{
  "num_hidden_layers": 8,
  "hidden_size": 768,
  "num_attention_heads": 6,
  "num_key_value_heads": 3,
  "head_dim": 128,
  "intermediate_size": 2048,
  "vocab_size": 16384,
  "hidden_act": "swiglu",
  "norm": "rmsnorm",
  "norm_place": "pre",
  "norm_eps": 1e-05,
  "positions": "rope",
  "rope_theta": 2180.0,
  "rope_fraction": 1.0,
  "qk_norm": false,
  "attn_scale": 0.0884,
  "bias": "none",
  "tie_word_embeddings": true,
  "parallel_block": false,
  "init": "normal",
  "init_std_qkv": 0.0222,
  "init_std_o": 0.00556,
  "init_std_up": 0.0222,
  "init_std_down": 0.0034,
  "optimizer": "adamw",
  "learning_rate": 0.000642,
  "lr_mult_o": 1.11,
  "beta1": 0.95,
  "beta2": 0.95,
  "lr_head": 0.00619,
  "max_grad_norm": 0.5,
  "warmup_steps": 301,
  "schedule": "wsd",
  "decay_fraction": 1.0,
  "decay_shape": "linear",
  "final_lr_fraction": 0.1,
  "batch_tokens": 262144,
  "max_seq_len": 1024,
  "doc_mask": true,
  "train_tokens": 1342000000,
  "max_steps": 5120,
  "dataset": "wikipedia_en"
}
MLP neurons of a small language model. Each row is named by its layer, matrix (down: output weights) and neuron, and shows model dimensions 480-735. Each number is 500 + 50 x the weight over its row's rms, rounded and kept within 0 to 999. Numbers have three digits each. A neuron's up and down rows have the sign that makes its largest values positive.
After each neuron's rows, "fires before" lists the tokens most often just after its 100 highest values on Wikipedia text that the model never trained on. A number after a token or word is its count.

L4.down1634:497526572522574518531516404495579521435620504454615479477460509413550500595464454527443498543503471413348615529419604518480505499523520437483519477489516452542521585519517444425528472531508501498465488488434384473515454461468530496541488432400490546460560574389462458455417493408540540520525539462450512488480512514504445518440634505531452372529452548533482535513458461444464501414426483583491512500507471524564484493457488487529482493482544462488551419527437479543549462439480525487511527448492420507479436540446509519502377470584566497497501492430489417541467442513516521459514507523432512502440470541514545505511472512468495516565546503414509496529501530506584514424557527478545523519517470540504517552487531534514550460505562457534469523470541451440520476554441468
fires before: " of" 25, " was" 9, "igation" 7, " and" 7, " to" 6

L4.down882:511466470590497481484440494531490430547584521536494572515560519458569368570511559410509481462547506568469499373581531490462442575528449468613509490540515512501475436397479485427440428511497557493529585640539482515498493489418475469478479443489453443469533539444581482512464452488450514458577514500518519534458457522467541566531447516480531580499499531431464460525526516431478475511432529474408533510541530503509476540391513527398485466528523530505548384466506517457451507569409511476500520507515476493552521517537532558502592473556510519498447606390528590577473576470631590510496466448543589528496601501546646465504502564471611542433532422514428552514536456536567464477411474548484435603493462455471510504561437490496473435566435556507460581471472475547468492415539439
fires before: "8" 30, "9" 10, "6" 9, "5" 8, "0" 7, "2" 6

L4.down1081:490584473461486459523487596459513414434545451427508376511349529575436560544578506451485534452545554461530466522479510474587437550503530576422517604512436479566488487549510479469487520501517537448531634488504470448601529436518514482512477533470526577467479577461518515496444470540435513509520474478446519541504567498522549483496469547539509519545440509554463479525497598538412598492482441503603489460473443495485584494515560503529516517510479439528412462483565508406522515510390423465528523511465478474462539510565576588561405424526537496466489377472543514407581556546593598522426548640464444567440445493462440415414457443478591538489466442508513459513499512514597487545465372546531475590494506502409410536429552432396603431477463479557371499441604422496460540554666489
fires before: "." 17, " in" 13, " of" 8, " and" 7, "," 6, " on" 5

L4.down782:474539542495544584557450517588578435391507578466455457508539478541502471545496478447548457504470487452496478525561418563527475482532487448509434486513500489517493419518604474468411370618515502468555538545492445600581475470452491456451578602482531463483440537532523395493443502501494451498503515507397529559435459531464521549488516520494543487559561540413447545526552421476503527531503496539550499486558557483534562572516592526490444394572547491557491540468427528414548573534466483512395474479596419495363520509557447447409544474594470539521420492511472537465500524530536628530569472454562572488440477515412499460451475537500458460505464432501525544473486547464519453448473407404492486521521571430494632501542594439509515468502591478537425442498481499449490456576413469
fires before: "5" 17, "8" 13, "4" 8, "3" 7, " in" 5, " of" 4

L4.down91:625502530504568575466382525502439522530517456461453508531584584432447471523476515513462486426523525601544404452598525533517435467458560507470514542562504591487488591608451515480587549661657430550472487500474504427560466454482452525486569509455397455431579458439503487501585440390500514523426419492458470455556491425457487487541474521511497476590505462454406532495382442507541498459470517544540402481488525501419515431528524467522354486540430519472495499502559525418578468508489578447482446419493451476447507544407520546524504577498470374581507474482476442488431538453433537480477495386496517460475553511346493496530453479551460568485569474554551482482489472498446502567544531498481467470489494380432536524484460561489478632562500548512519592556424442571534466445513456
fires before: " |" 30, "." 16, "′" 6

L4.down1461:483522600443538466535548389454545417508544511457496509455518568461475514545474520546547574481507420505454406483489433600514466499520469445427423455459431501488540464461468506514521461472524444455481414467483610581493486558510526510427447515513459521519520504507396597441537506508462563468508451581455453469477506651478489524517502474434488462527472576484421605489415574426574593475568414539503473484486517513611465470532531544559414561387467560502580525529442516503470520453493591490597618533580406490404530499401594512442546462467524416522460505488506504543502494549490580497462404474485566454449454527537411554476505453550499459499580500517508525502477384565526489577505536463475544419496510541553473647529454523465539477423514493442486385502508463531516535546475464
fires before: " |" 23, "." 15, " to" 8, " and" 6, " for" 6, "\n" 5

L4.down1782:457440456508440499574538571402475503506447452552491553516465429473413484625483510493511527565527524482356537543423499494353438456573402450616478555533483480551587440452608517461533538485518525469496551468460504621550536500462613487471528440517464455485451549581489451477423553459499455473415495489484531455524542527482470516524414512591531494471442498440500523542491474476509509529571529585484463535505573427482378565518446580477468478485534527483505553462511580555416552597532470476549562571534501495516480566495521472537576498525535472507512509550517525484492463503470555538465564391622487570570506479471559463469571467492485473448497515493473558504437551467506373487546435550524474486559560476547523510577436495521507439490478513485467524551543520480539547482485519
fires before: " " 27, "1" 24, "2" 21, "4" 4, "3" 4, "9" 4

L4.down1669:515487466513461521484582528487581525517565501562560466509533536598456524612530452556439506528427480548506434510509476501526416613539506533519570618476491474458574529474520421525438479468446541521607615588491540444544403541383440560504541416433513606479442390422453472374574504451512571429432451390509476473438531458571574508527429482461588530545526437537580533491560508576443435509526543562496525453443477513412413511613512601492498496426536506583478452495423530488495499518463602462454461533500513492503413439410423466488587420502585545571502432431518529475529514525524481469548461484492468478514403484488540430452445564502615482516485500574564434478457464484583456488489410496481529538459448466504532552467455473485582531519456382536513556511544534520447476461502473
fires before: "\n" 60, "," 6, " |" 5, " in" 4

L4.down846:495437465470429518535527538547505507437529552519433485426494503481541428552589571459538417507570507495511510455508450563494482558474506464490530548560510569474443481526530534436439430468614517575498511449526478475466595378522489407455488527500495492511484430463550497289500521441499501451463493540500537489480542491521666471487547473478530461423514547410463485385529504520558356535510446550503479501475516437485477471546530546522533532468566508526457557441475517430481534435480541515476529480418522544450483591537490579494577529484426476380513577455493510470526532528457412500577506497508499478467419496515505584406452430373448443509441485479457517467487405469552587583488388543551526531457415521404520549471507398475547445501482437504431434457500470522496512521506466
fires before: " " 40, "0" 18, "5" 6, "4" 5, "8" 4, "2" 4

L4.down67:526571529456508512498542437511483530489475416523516562524512497563482492539510537498560558549471544496603347546557542480465563518504465427491508556517465529534471603442363502358520521486547452511499513506535475511387550489506517494411564534453481531503550491511452518512392540482563517558602485533440520525549439471414480541517514453401539432562479456481433484552530499489557419522465482633485486578425450562559523478541530445509492513406524422527448490556511456507498553562415466507526506532609372480571489436493508497479461537584552562437443588431558498471494511446518530605501510562528463563390484492459543478482533440534506522536502360511519509496483519530511579487562454504602500493454492493380551594472442545481559446437541518494511425549576534472530518496538451
fires before: " " 34, "3" 11, "0" 9, "5" 8, "\n" 7